config.yaml
n_kv_head: 8
d_mlp: 1280
qk_norm: false
attn_scale: 0.177
init: "normal"
init_std_qkv: 0.0312
init_std_down: 0.007
lr: 0.00102
lr_head: 0.00549
warmup_steps: 277
schedule: "wsd"
MLP neurons of a small language model. Each row is named by its layer, matrix (up: input weights) and neuron, and shows model dimensions 48-175. Each number is 128 + 32 x the weight over its row's rms, rounded and kept within 0 to 255.
After each neuron's rows, "fires after" lists the tokens most often just before its 100 highest values on Wikipedia text that the model never trained on.

L5.up1042 [117 108  35  94 109 137 133  57 119 178 206  72 147 120 124 133 150  88 132 107 126 186 156 135 120 141 142 129 110 115 113 173 193  66  52 126  87 167  99 126 123 139 154  92 139 105 105 162 108 120 102 154 115  39 144 199 151 129  63 105 172 212 151 132 145 151 151 139 154 135 152 137  97 141 141 125 165 156 120 124 118 111 151 108 113 151 188 135 122 112 115 118  78 108 108 166 161  78 132 130  96 149 112 150 104 129 198 157 130  89 144 149 118 108 116 128 131 124 115 121  80 124 197 207 132 138 137 157]
fires after: "20", "19", " "

L4.up155 [107 144 110  89 107 180 158 152 187 116 126 100 146 150 148 112 139 136 145 183 146  43 140 194 134  66 147 147  72 135 115 113 165 152 127 104  77  95 106 141  96 145 112 107 180 130  66 151 103  76 107 112 106 102 122 168 165 118  81 133 123 119 151 156 131 144  65  89 157 127  96 125 104  89 139 179 114 104 145  97 129 118 115 170 127  92 118 129 123 165 124 161 111  75 103 183 117  91 127 136 130  84 157 175  97 155 149 186 111 133 155 181 126  95 108 152  93 107 111 138  43 129  75 127  58 171 128  95]
fires after: " ", ":"

L4.up178 [136  74 135 149 117 172 160 164 170  74 152  79 183 149 131 185 114 132 148 129 151  65 159 179  51 142 101 166 104 160 143 139 149 158 100  67  90 136  94 124 121  79 165 114 137 166  23 115  96 173 129 179 112 122 152 143 154 128 167 124  56 121 137 128  99 152  71 100 129 166 102  91 157  86  99 202 116 133 106 137 141 174 143 150 149  53  79 136 190 132 144  96 152 121 151 140 124 165 151 153 168  73 121 116 117 133 147 166 131 112 108 143 109  89 163 110 100  91 133  92 106 108  63  81  89 138 121 107]
fires after: " ", " (", " Mc"

L5.up1141 [129 137  57 106 145 156 149 140  79 135 147 132 184 125  89 126 133 206 134 142 146  62 148 179  68 154 116 127 136 175 139 151 158 116  93 111  93 145 143 159 119 113 119 174 169 106  77 139 106 129 160 196 174 102 164 112 161 144 160 151  71 124 131 154 120 143 107 149 127  88 114  98 125 121 152 172  86 175  75 104 182 180 175 167 141 136  99 134 134 139 159 122 143 155 134 223 119 128 187 131  80 186  75  99 151 114 147 171  50 111 185 116 129 145 139 131 120 106 160 159 123 104 140 144 128  77 127 166]
fires after: " to", " in", " In", " would"

L5.up305 [152 166 131 110 100 124 131 153 166 115 147  21 169 169 121 135 119  99 123 130  85 138 141  80 166 126  85 123  88 106  98 110  96  96 116 159 165  89 133 130 147 119  78 204 103 111  83 148 111 113 149 125  81 104 161 197 116 136 130  94 149 139 130 138 135 143 105 123 211 130 131 162 127  99 134 201 122  96 150 138 113 107  75 151 110  92 144 149 150 118 160 120 105 105 132 150 106  90 126  70  81 125 163 146 107 195 219  56 159 100 128 151 112 154  64 150 122  91 152 207 118 117  96 140 112 124 102 147]
fires after: "|", " ", " |", "-", " medal"

L4.up630 [116 142 138 151  90 152 125 153 158  99 190 102 131 187 145 234 135 109 134 152 154 120 146 186 127 104 177 157 163 203  94 142 136  88 120 149  88 106 185 121 109 131 126 119 149 166  58  88 185 105 138 136 118  94 113 133 107 133 149 116 137 184 133  97 137 113  91 110 123 107 112  99 156  97 103 161 117 133  90 124 177 133  49 115 160 100  93  37 149 140 132  76  90 128  98  92 124 148  95  74 168 150 126 112 163 163 146 121 132 148 117 157 121 121 122 130 132 141 135 161 119 102  93 157 144 146  66 127]
fires after: " ", " El", " de", " th", " |"

L7.up42 [ 46 189  93  98 115 102 177 134 114 164 152 129 138  82 126 125  88  95 149 170 121 112 127 190 138 125 173 121 172 130 137 135  71 118 164 120  86 148 174 171 198 121 197 117 147 123 167  81 129  85 149 114  77 111  92 113 137 214 109  93 142 119  82 120 121 121 109 105 149 152 144 147 109 133 138  83 125  53 129 121 144  91 116 124 116 168 148 122 115 110 152 112 116 132 102 132 163 146 145 115  93 201 124 132 128 116 139 185 151 166 195 155 139 130 146 121 172  83  97 154 135 143 110  80 100 131 126 143]
fires after: " P", " C", " c", " p", " S"

L7.up624 [142 144 117 157 165 171 136 103 155 119 155 112 106  97 158 165 120 134 113 118 137 111 112 177 134  77 131 130  89 161 171 148 114 127 143  36 159 104 131 152 149 142 120 153 151 155  93 119  86 102 134 134 100 103 224 141 136 122 175  95 122 122 159 145 130 142 134 107 107 170 149 128 141  78 137 109  93 140 119 124 118  68  94 139 120 145 117 136 117 208 179  67 109  68  13 146 149  66  95  87 147 155 130 138 147 182 137 197 123 125 120 139 155 155 136 120 164  60 114 130  92  51  86 102  78 122 107 133]
fires after: " C", " (", " ", " S", "/", "-"

L7.up596 [113 130 117 136 165 124 194 175 140 190 120 112 114  83  89 206  75 126 142 143 107 141 121 181 109 130 138 162 123 113 172 137 125 118  75 135 172 102 127 171 141 141 174 129 113 153 145 150 136  72 153 154 138  87 138 135 121 115 107 100 117 134 161 118 146 147  51 149 166 195 138  76 189  82 126 110 125 102 126 129 137 115  92 103 152 141 134  59 143 136 115 154  94 108  93 128 139 126 163 157 142 136  87 188 115 176 102 103  90 144 112 152 196 147 152 133 150 105 146 129  97 168 129  66 149 145 115 161]
fires after: "-", " (", " \"", " "

L5.up926 [121 108 142 110 129 144 125 132 143 134 168  83 117 197 132 135 148 159 152 173 110  90 159  89 179 145 158 138 139 164 198 123 114 145 111 113 147  79 109 133 198 158  97 177 162 191  93 149 199 172 142 161 102 136 173 169  90 212 122 103 122 121 146 178  62 146 159  91 103 133 209 115 142 127  99 175 117 116 171 134 118 169 120 185 129 133 135 134 131 153  70 136 146  92 126 151 115 110 172 146 177 183 152 132 155 139 120 161 117 140 125 149  86 142 163 113 150 112  98 127  66  69  56 118  95 138  99  85]
fires after: "-", "|", " |", ";", ":"

L7.up494 [152 156 107 177 153 144 151 114 169 158 120  90 105 115  52 171 135 133 207 126 102 164 156 136  95 117 103 156 117 120 235 178 164  94 106 107 122  70 175 149 154 174 149 130 108  34 157 133 139 173 113  98 162  83 136 112 126 132 149 173  89 162 149 146 125 132 140 153 138 117 119 133 131 162 106 153  83 139 153 130 143 114 144  92 102 145 216 106 162 121 112 131 102 145 134  74  82  73 203 129 136 106 170 175  90 105 124 137 151 121  85  60 123 130 111 134 150 111 139 167 123 158  96 139 133 135  57 165]
fires after: " the", " his", " a"

L4.up917 [104 120 100 201 142 166 174 139 103 204 131 132  57 111 128 162 130 150 125 128 123 170 151 253 137 153 127 171 136 161 145 124 141 132  91 113 104 117 136 156 161 135 153  95 125 125 153 137 139 112 151 100 123 137 145  97 136 154 110 142 129 112 191 135  98 130 141 160 155 135 123  78 117  85  98 100 178 135 115 137  93  71 107  85  79 117 158 119 182 133 159  83 110 129  85 167 116 163  76 108 102  98 110 151 100 168 154  90  91 140 167 140 137 103 153 120 140 111  83  66  85 135  84 123 164 163 102 140]
fires after: " (", " \"", "/", "A", "'"

L4.up1097 [111 187  94 131 150 143 154  98 103 132 148 115 114 108 215 191 137 137  97 109 123 101 121 160 134  68 141 113 198 121 122 151 109 126 118 122  91 139 158 145 140 143 140 211 121 163 111  92 159 127 101 143 100 133 145 137  73 143 134 118 106 208 103  92 146 151 135 109 126 138 158  75 156  72 114 121  27  77  94 123 123 136 145 102 150 171 127 130 108 129 102  91  88  60  52 125 169 145  93 134 123 135  36  88 140 145 148 183 169 157 164 114 123 124 175 118 170  92 157 146 165 169 106 113 112  85  78 120]
fires after: " c", " St", ".S", " (", " M", " v"

L7.up44 [101 121  88 183 100 118 139 141 149 153 123 137 162 136 100 132  94 111 112 129  89  97 148 165 114 123  76 191  96 157 167 131 131 162 107 113  67  96 153 131 114 155 182 100 173  83 153 129 139 146 106 128 140 108 126 119 123 174  97 129 101  81 128 130  92 153 169 126 140 153 161 119 221 156 151 111 108 142 116 129 196 144 161 126 146 157 141 157 114 140 172 161 114  89  89 109 117  94 164 101 144 122 120 151 112 121 113 126 110  79  41 163  52 110  88 109 145 126 170 131 125 196  81  91 176 122  67 147]
fires after: " the", " ", " The"

L4.up1128 [109 155 134  71 143 129 129 104 156 199 161  77 114 166 137 166 134 165 119 157 127 148 133 145 119 120 132  91 116 123 166 151 137 163 115 123 109  94 178 152 168 162 158 163 157 170  58 166 185 140 114 166 124  71 180 203 134 150  89  87 163 179 134  90 150 128 133 114 189 125 167 111 117 107 121 127  63 116 146 108 186 135 109 137 120 173 177 162 135 107 157 158  95  50 132 120  75  85 179 145 118 119 106 166 164 122 115 105 154 116  72 180  75 120 167 152 117  86 167 138 133 115 114 152 138 115  99 139]
fires after: " |", " |\n", "|", " ", ";"

L7.up1123 [139 108 110 152 122 136 106  97 141 181 178 106 156 110 117 154 194 164 117 131 156 143 141 167  77 143  98 141  98 128 126 153 178 104 105  80  82 131  95 174  93  88 121 112 125 124 106 190 161  76 155 117 157  72 120 136 142 136 152 117  64 111  87 165 165 146 165 127 152  68 133  94 198 116 159  67 101 119 114 140  67 169 129 185 115 136 124  66 171 132  63 155 132 175 117 147 151 116 166 139 117 130 118 145 161  79 191 121 116 119 199 122 136 105  70 133 116 101 148 165  90 184 128  89 175 160  84  79]
fires after: " to", " ", " can", " would"

L5.up386 [136 152 131 160 152 145  78 126 126 197 159 116 132 102  94 150 146 108  90 154 109 139 120  81 157 128  75  82 147 134 142 131  72 122 161 113 111 116 148 186 100 102 188 185 134 133  70 196 156  74 154 121  84  82 198 119 123 140 123 119 108 179 119 143  93 138  73 152 225  90 153 170  98  78 136 147  52 141  75 181 167 150  91 113 202 125 181 143 128  83 122  69  69  61 113 115 150 142  78  97 131 172 120 152 125 134 170 107 106 123 130 156 104 126 103 130  90 131 119 111 120 115 119 127  77 117  85 115]
fires after: " the", " The"

L7.up703 [ 95 129  89  88 180 156 190 142 183 142 221 102 172 136 139 198 130  85  86 135 156 106 102 190  64 157 163 149 135 137 137 108 166 119 128  98  86  97 193 167 198 157 135 142 110  87 177 149 127 114 149 128 125 118 133 116 110 143 153 132 115 159 151 160 124 135 160 120 132 157 121 121 101 120  84  86  56 100  66 158 125 134  79 133 117 141 175 130 122 154 155 109 116  99 108 125  91  77 141 108 148 108 146 114  87 181 128 126 141 133 169 128 203 119 118 138 189  88 161 104 126  90  80 137  90 122 103 133]
fires after: " S", " p", " K", "p", " ", " s"

L5.up1070 [116 170 143 110 114 160 125 126 209 117 144  54 127  72 152 137 121  88 134 164 116  83 149 130 133 140 131 168 132 161 133 188 150 155  79  95 119 119 169 133 163 127 168 170 144 202  88  93 122 151  68 145 140  91 197 106 122 212  97 116  59 102 156 136  95 124  89 115 124 169 170  96 144  96 120 128 107 117  77 139 124 102 163 110  94  67 124 154 135 110 146  95 160 130 123 141 169 124 136 107 128 158  98  76 194  93 216 160  84 123 168 124 148 154 113 132 157 129 117 113  95 123  39 147  87 159  78 125]
fires after: " |", " was", "|", " (", ":"

L7.up1235 [ 94 130 127 127 104 120 126 135 131 121 107 127 118  95 170 120 126 112  71 106 124  86 154 172 134 161 138 110 139 130 116 132  72 163 111 128 157  69 121 174 155 114 163 144 138 122 137 133 103 121 167  93 131 123 150 137 135 101 125  45 126 109 171 187 125 173 147 188  99 150 159 114  92 114 137 138 116  58 139 132 113  94  92 139 181 117 151 148 138 163 128  99 104  76  81 228  89 141 146 151 109 128  73  89 162 132 153  98  82 181  83 143 180 125 143 173 181 125  84 194 117 139  60 128 144  85 125 143]
fires after: " in", "In", " In", "\n", " ("

L4.up619 [140 155 156 135 118 190 115  69 172 207  94 105 146 150 104  92 100 103 137 136 115 130 103 100 111  58 147  88 127 120 127 159 143 147 115  89  98  97 204 110 129 128 103 166 185 162 113 143 143 106 110 180 107  93 171 149  77 118  79  66 162 154 187  72 140 147 154  76 138 144 185  96 103 123  89 138 143 119 150 145 175 146 144 172 134 134 152 165 131 109 139 107  83 144  85 227  99 124 154  86 130 146  80 133 180 128 141 154 111 136  51 183 136 126 159 120 137 139 153 135 142  68  93 129  69  89 103  96]
fires after: " |", " "

L7.up663 [119 132 143 144 120 194 131 113 134 150 126 109 126 103 154 140 120  70 118 109  96 166  96 164  77 164 145 182 159 181 133 179 152 117  85 141  85  52  77 140 141 158  96 108  81 152  75 159 164 152 113 157 149 110 205 153 129  94 111 193  88 162 117  85 137 132 136 118 153 100 146 186  76  95 128 124 178 115  87 136 103  72 103 165 146 190 145 102 125 131 135 146 105 133 153  92 107 137 116  71 130 106  60 147 114 123 127 121 114 166 111 129 194  67 152 144 159 105 112 158 147  65  62 191 104 144 142 113]
fires after: " ", " the", " a", " t"

L5.up1195 [131 137  42 115 137 120 173 119 145 134 135 117 134 151 120 204 154 139  95 100 129 180  84 114 185  97 128 149 152 157 155 155 163 125 133 108 135 120 142 161 151 141 176 102 146 130 129 158  99  82 180 128 126 100 174 169 154 132 110 105 138 154 105 121  79 164  99 135 159 156 177 165 123 101 171 125 134 152 108 167 136 122 147 138  75 100 192 141 167 162 160  69 111 150 113 188 160  88 148  71 139 164 139 135  86 163 158 156 182 121  99 136 133 145 118  52 206  73  94  72  81 101 146 186 143 120  94 169]
fires after: "19", "20", "18", "80"

L7.up386 [128 115 144 138 136 142 103 122 146 131 154 121 153 165 168 161 134  80 134 147 134 121 140 179  95 120 118 177 127 134 111 112  76  44 124  78  63  87  81 127  64 175 171 124 120 187 106  89 243 152 128 131 142  96 149 115 160 179 112 129 147 173  92 100  87 144 110 144 114 123 165 163 148  95 142 154  97 116 104 104 178  69 133  82 105 142 171 133  88 106 111 109 116 100  91  96 104 172 116 142 113 128 102 171 167 136 141 114 124 158 184 167 136 147 220 154 199 104  75 177 124 109 100 135 173 125 134 182]
fires after: " a", " A", " An", " more"

L5.up78 [136 153 167 121 147 131 102  86 153 171  94 121  86 168 126 138 106 169 164 168 100 124 120 153 133  95  84 136 130 106 133 138 103 129  79 145 168 128 167 155 158 102 165 158 191 155  86 134 153 142 121 150 113 132 187 146 101 122 121 150 154 191 168 109 135 159 130  96 161 141 195 124 132  72 111 122 113 133 149 128 146  96 158 137 108 153 132 158 121 147 112  93 117  91  81 103 186  80 144  76  40 151 101 138  79 154 162 152 169 124 111 170 136  93 119 109 198 118 128 109 114  50  91 198 125 146  71  46]
fires after: " ", " |", "|", "\n"

L4.up778 [ 85 109 156 104 119 172 136 163 167 151 170  81 202 178 109 208 119 121 134 117 105  64 113 223  57 133  96 128 108 192  99 130 120  96 112 105  55 100  78 151 143 130 129 155 212 141  60 141 120 137 113 169 150  75 122 153 128 144 164 126 104 192 111 127 138 145  43 114 137 156  92 143 150  69 141 144 118 113  37 117 159 201 119 170 134 120 111 147  97 160 159 116 152  91 133 155 124 119 154  98 151  87 140 124 137 182 141 147 107 166 120 124 140  81 142 125 133 113 186 118 120 106  64 149 100 130  96 110]
fires after: " "

L4.up713 [147 128 129 195 119 166 107 128 135 163 132 142 186 113  84 152  88 161 123 144 114 110  99 143 104  92 175  85  76 192 110 119 136  94 126  99 121  84 146 151 140 128 112 169 209 208  51 163 145 133 170 167 155  73 134 148  99 154 136  54  89 176 142 116 180 156 102 116 121 148 142 125 177 106  99 153 141 158  77 125 112 152  86 110 141 138 117  68 130 119 112 145 122  78 108 121 128 147  98 125 149 138  88  83 156 184 102 126  53 115 133 111 114 136  93 115 161 123  82 149 159  78 109 129 151 121 113 117]
fires after: " ", " |", " —"

L5.up1157 [164 150 146 153 140 127 121 111 135 177 101 105 105 117  84 107 107  84 125 154 100 100 141  96 115 115  89  81 132  97  98 150 147  85 122 100 106  87 109 119 139 123 182 181 153 115 118 119  99 171 173 158 101 100 122 141  80 171 138 123 129 100 135 166 114 153 120 140 148 163 140 173 111  94 133 122 130 139 135 157 133  83 123 126 109 143 196  97 126  85 101 180 104  63 121 119 170 101  72  55 100 100 122 175 154 152 122  99  76 129 108 127 124 117  80 148 146 107 110 106 127 153  44 156 122  65 110 112]
fires after: " the", " The", "The", " most", "-"

L7.up137 [ 76 136 145 175 185 231 162 114 162  93 138 143 120 172 115 124 114 137 113  98  70  93 102 118 104 116 193 172 160 121 150  96 121  99  79 117 101 129 152 178 118 139 142 173 126 102 133 159 109 169  86 149 124  90 168 168 206 176  91 164 186 191  98  85 112 127 153 155 136 177 152 142 163 141 160 135 108 116  93 142 113  92 119  76 142 152 184 137 110 113 111 145 122  86 117  95 166 123 158  67 104 110  99 156 108 114 176 110 139  98 151 161 148 107 131  95  97 113 119 110 135  95 113 150 127  76 115 182]
fires after: " the", " a"

L7.up1024 [116 113 108 113 102 111 104 101 140 126 151 133  91  98 117 129 128 101 142 125 150 105 138 149 169  70  99  88 124 148 110 114 137 118  81 169 157 102 146 100 125 128  55 230 158 112 126 203 144 119  98 193 120  60 220 150 133 109 116  80 123 154 167 110 151 145 143 122  83 133 167 121  69 125 125 140 116 116 136 112 126  92 150 150 110  99 125 148 193 134  73  78 107  92 134 102 141 134 123  86  36 152 104 115 121 162 185 132 152 123 147  94 126 149  73 125  71 133 161 151 145 106  74 123 138 109 117 161]
fires after: " |", "|", "-", " Go", " ", " St"

L5.up1188 [ 72 136  94 134 163 118 157 113 130 132 189 116 112 121 128 150 110  82  77 151 133 153  85 118 101  65 195 115 128  83 110 176  93 175 160 101 158 119 166 147 192 114 160 150 127 138 160  81 152 117  85 146  99 126 115 106  92 135 144  97  97 154  70 122 133 127 169 154 176  86 188  72 124 136 139 139  91 126 168 165 105  92 106 115 120 195 150  71 173 121 145  98 123 100  35  90  65 150 107 127 120 154 142 142 167 155 140 173 143 128 155 165 142 155 156 109 172  41 132  97 139 106  95 112 138 161  74 110]
fires after: " Y", " H", " T", " O", " P", " S"

L4.up1235 [ 76 185 128 137 130 165 101 113 151 149 124 101 167 188 153 146  85 194 135 154 125  99 192 186 116 143 135 103 104 126  98 118 141 184 130 140 117 152  84 143 139 125 139 177 172 136  97 157 118 137  80 129 141  89 151 157 159 165 159 147  97 126 162 107 130 155  57  85 105 144 129  54 234 130 114 161 110 127  99 138 142 147  73 115 150 119  80  99 101 142 131 132 118  94 112 212 112 146  93 120 132  91 119  96 141 147 131 128 154  87  98 129  99 102 135  95 139 119 127 147 120  78  60 111  91 121  71  84]
fires after: " ", " ("

L4.up423 [113 135 147 151 158 146  89  75 169 151 156  69 131 155 161 162  96 158 117 119 127 127 113 151 170 139 126 100 144 179 159 139 107 163 161 141 144  43 152 179 130 116 140 173 186 128 151 176 159 127  46 176 153 111 143 149 108 156 126  90 121 143 148  63  58 135 183  99 138 102 217 174 136 145 123  96 153 118 127 141 144 158 160 128 106 149 113 125 144 175 132 139  99  86  59 152  95 112 126 120 112 187 135 138 140  97 169 160  98  72 120 104 169 114 141  91 159 102 205 104 165 114  95 225  96 145  65  80]
fires after: " |", ";"

L7.up817 [ 96 101 128 113 133 149 139  95 144 157 179  94 106 194 160 167  98 101 136 110  72  98 188  98  81 109 172 173 103 124 124 113 148 201 152 143  91 172 109 183  85 155 149 143  93  89  86 136  87 136 143 143 138 104 142 207 115 127 125 148 116 190  57 117 151 147 101 153 121 150 108  71 140  67 217 112 121 119  73 152 144 120 129 106 134 176 168 110 103 108 149 144 121 105 109 138 128 118 150 134 164 104 140 152 138 147 181 172 104 163  90 123 111  38 131  96 126  99 111 131 110 161  87 165 116 104 154 155]
fires after: " ", " a"

L5.up1185 [135 155 150  70 100  92 147  99  93 148 140  80  60 159 121 143 185 138 134 130 161  65  93 128 159 115 168 129 145 220 139 164  50 160 111 121 161 141 129 169 125 122 112 148 113 133  43 124 165 108  97 164 120  97 158 108 117 192 160  64  84 151 140 169 124 137 125  88 120  86 181 110 167 116 104 171  46  37 112 174 111 193  54 111 174  57 103 147 127 170  82 125 106 115 111 135  83 118 131 137 113 123  99  88 169 152 111 150 166 189 175 102 122 130 108 108 139 107 153 124 111 163 126  89 182 145  81 111]
fires after: " W", " Cl", " F", " G", " L"

L4.up884 [ 93 135  51 136  99 127 118  76 115 173 170 126 119 141 166 122 124 135 100 136 136  71 130 167  32 102 130 138 143 115 102 182 132  91 122 167  32 152  93 145  71 149 193 142 187 118  74 130 108 150  99 175 176  79 163 155  91 122 116 168  66 198 113 102 175 155 121 123 121 161  90 130 121  94 161 153 118 125  93 145 193 164 141 161 157 152 138 129 106 133 124 117 119 121 141 130 117 145 130 118 144 134 117 150 168 137 113 123  91 118 142 129 142  43  89 134 125 130 173 115 137 135 150 145  80 126  92  89]
fires after: " "

L7.up1151 [115 123  90 124 115 170 161 128 150 160  65  67 181 120 101 106  93 121 135 116 126 135 148 122 129 106 165 101 106 111 122 108 131 104 113 109 105 140 162 154  97  97 165 104 138 111 130  81 139 125  90 136 167 117 122 128 143 226 139 104  80 138  82 145  99 141 158 166 171  99 143 198 168 146 194 121  68 105  91  92 159 126 198 170 138  95 186 124  76 119 162 137 142 113 107 111 162 137 188 183  95 118 123 131 113 131  67 164 100 105 133 138  80 140  98 134 154 106 182 132 157 119 102 128 116 126  43 128]
fires after: " the", " Y"

L5.up459 [135 161 136 119 152 124  75  67 141 104 155  60  60 132  82 161 197 142 158 116 142 126 122 122 147 124 115 113 111 191 111 224  92 118 112 156 130  83 142 169 118  98 103 198 132 120 113 150 144 142 109 129 116 116 122 114 171 154 121  75 131 162 116 199 115 148 137 150 123 141 157 148 120 105 136 183 126 108 112 140 113 127  92 118 179  56 126 139 113 142 122 111  82 108 114 120 126 137 133 134  85 190  78  74 131 141 171 175 113 152 170 124 152  74 143 112 116 128 151 142 146  84 136 141  80 111 102 110]
fires after: " in", " the", " |", " M", " In"

L7.up636 [151 152  49 121 142 104 181  57 171 193 104 140  97 114 119 143 140 139 139 145 122 178 127  95 211 132  99 181 111  79  97 152 121 132  68 132  79 156 152 127 149 139 205  81 128 132  82 181 113 149 138 125 128  51 155 143 135 176  79 133 115 135 151 154 156 170 119 128 109 160 173  86 148 138 123 108 123  82 143 179 161 130 107 155 136 186 153  85 152  91 111 119 124  69  87 154 105  91 134 110 145 114 173 148  84 144 183 153 127  98 139 134 144 115  72 135 106 115 125 133 112 133  97 144 171 132  76 170]
fires after: "20", "19", "|", " |", " the", "|---|---|---|---|---|\n"

L7.up1182 [130 115 141 152 153 170 145 167 171 143 153 112 110 173  96 206 134 145  83  92 127 157 161 172  89  99 138 151 138 177 123 123 177 152  82 155 120  97 181 115 167 148 176 163 132 115 124 137 122 117 107 159  91  94 221 150 137 173 137 132 106 184  94 121 140 141 181 109  83 176 151  90 100  84 104 115  91  70  97 115 106 159 132 117 122 102 156 129 164 183 157 140 118  61  95 187 129  67 126 145 139 110 126 141 130 121 109 183 124 125 109 120 151  90 107  94 116 104 130  93 136 141  90  83  90 151 113 165]
fires after: " ", " |\n", "|", " |", " S"

L7.up1202 [ 95 125 140 135 149 140 150  55 137 120 123 135 122 156 194 155  93 148 139  93 148 129  88 117 149 162 127 142 197 162 183 154  90 154 151 157 138 112 170 171 138 128 118 176 164 154 117 147 177 138 114 131  80 121 199 115 159 157  93 129 177 144 153  91 133 181 110  99 103 139 177 113 153 135  52 154 128 139 158 127 169 171 124 140  89 115 117 165 108 139 153  76 104  97 100 123 183 134 155 167 112 107 155 123  77 124 144 143 114  77  98 169 132 130 149 130 126  92  89 128 138 115  97 144 136  49  94 101]
fires after: " (", " |", "|", "R"

L5.up789 [116  86  85 175 106 166 100 173 187 137 138 126 178 233 108 150 124 149 157 195 133 100 186 162 121 116 133 129 122 136 102 181 175 118 110 162  45 117  78 132 168 107 158  93 144 140 138 105 140 128 101 170 122 149 112 194 159 113 147 142  75  91  79  91 155 165  55 138  98 175  82  76 184  91 163 153 161 128 100 142 130 126 151 158 143 136 108  74  83 119 103 180 163 155 147 160  91 100 110  99 166  83 109 149 123 179 145 117 133 196 130 101 135  82  93 145 126  54 189 122 125 119 105 133 128 119 129 144]
fires after: " ", "19", " ("

L7.up502 [165 136 163 143 135 135 118 138 124 127 131 108 151 103 167 139 142 130 213  96 174 105 175 138  92 155 106 164 114 115 106 165 133 130 130 116 123  96 150 146  88 138 105 147 129 187  52 174 125 103 116 143 133  91 177 134  97  96 173 106  89 146 136 113  75 122 128 122 116 149 128  77 111  85 139 181  69  79 121 102 113 140  93 143  98 151 119 138 155 158 145 100  65  33 136 173 148 112 187 107  76 148  82 168 233 176 157 146 169  38 123 135 137  91 214 127 105  73 130 102 122 132 153 129 161 122  97 154]
fires after: " ", " |", " F", " #", " /"

L4.up1051 [119 214 132 141 140 111 109 110  81 162 132  99 128 230 180 136 130 111 140  98  75 134 132 124 150  91  91  97 134 164 102 206 126 136 168 117  99 113 102 194 131 117 177 174 157 167 151 176 101 134 149 207 134 118 148 118 146 106 124 136  67 124 147  81 126 132 105 112 170 118 119 181 142  74 120 106  83  73 112 158 138 144 108 129 167 121 145 156 136 113 146 151 124 138 136 123 164 139  90 108 108  99 107 131 139 160 176 148  99 104  72 134 107  85 110 122 145 119 144  76 129  63  72 150  89 148 100 135]
fires after: " the", "if", " The"

L7.up535 [139 132 158 134 167 138 175 105 144 124 160 161 154 158  98 130 138 153 125 134 119 216 177 117 119 104 150 148  97  96 121 103 100 180  83  57 141 137 130 190 106 164 114 120 169 132 130 164  95 158 137 129 152 106 159 146 131 148 112 102 135  75 144 114 143 151 157 161  92 146 166 110 136 111 109  60  74 155 124 126 143 154 154 130  99  95 118 112 144  98 117  66  92 109 100 149 194 146 141 131 112 108  96 126 149 130 128 188 145  90 123 156 138 126 136  70 121 111 119 124 112 117 145 146 151 163 138 137]
fires after: "19", ")", "20", "18"

L7.up1256 [ 93 131 136  85 125 128 127 135  81 125 131 137  70 139 101 128 148 192 127 161 136 113 119  90 116 107  92 132 143  93 120  77 106 131 158  92 143 130 168 146 166 107  77 188 103 136  86 126 166 165 178 153 105  94 160 151 128 189 123 115 148 129 137 109 139 177 210 135 115 168 182 124 129  63 132  79 112 112 171 189 154  94 114 115  99 109 134 161 132  94 150 146 106  67 163 109 121  78 106  92 107 148 165 159 102 194 194 103 116 108 109 151  97 151 128 109  76  91  87 156 141 120  42 157  83 132 118 135]
fires after: " |", " ", "|", "-", " were", " and"

L7.up13 [115 144 101  35 136 129 138  59 113 111 155  63 147 109 133  92 132 177 132 152 120 165  92  94 149 102 162 136 123 144 137 119 126 146 125  83 129 113 191 168 172 155 147 147 115 106 103 116 121 152  90 146 140 111 149 107 137 154 110  88 140 140 139 174 131 123 155 111 131 117 136 115 227 117 143 132  88  43  56 169 130 102 118 163  98 132 157 164 110 160  85  90 131  77 130  64 177 132 144 131 157 177 122  87 109 128 142 188 128 146 101 107 126 147 207  95 193 101 127 145 134 102  91 152 199 111 121 152]
fires after: " W", " N", " M", " Q", " L", " K"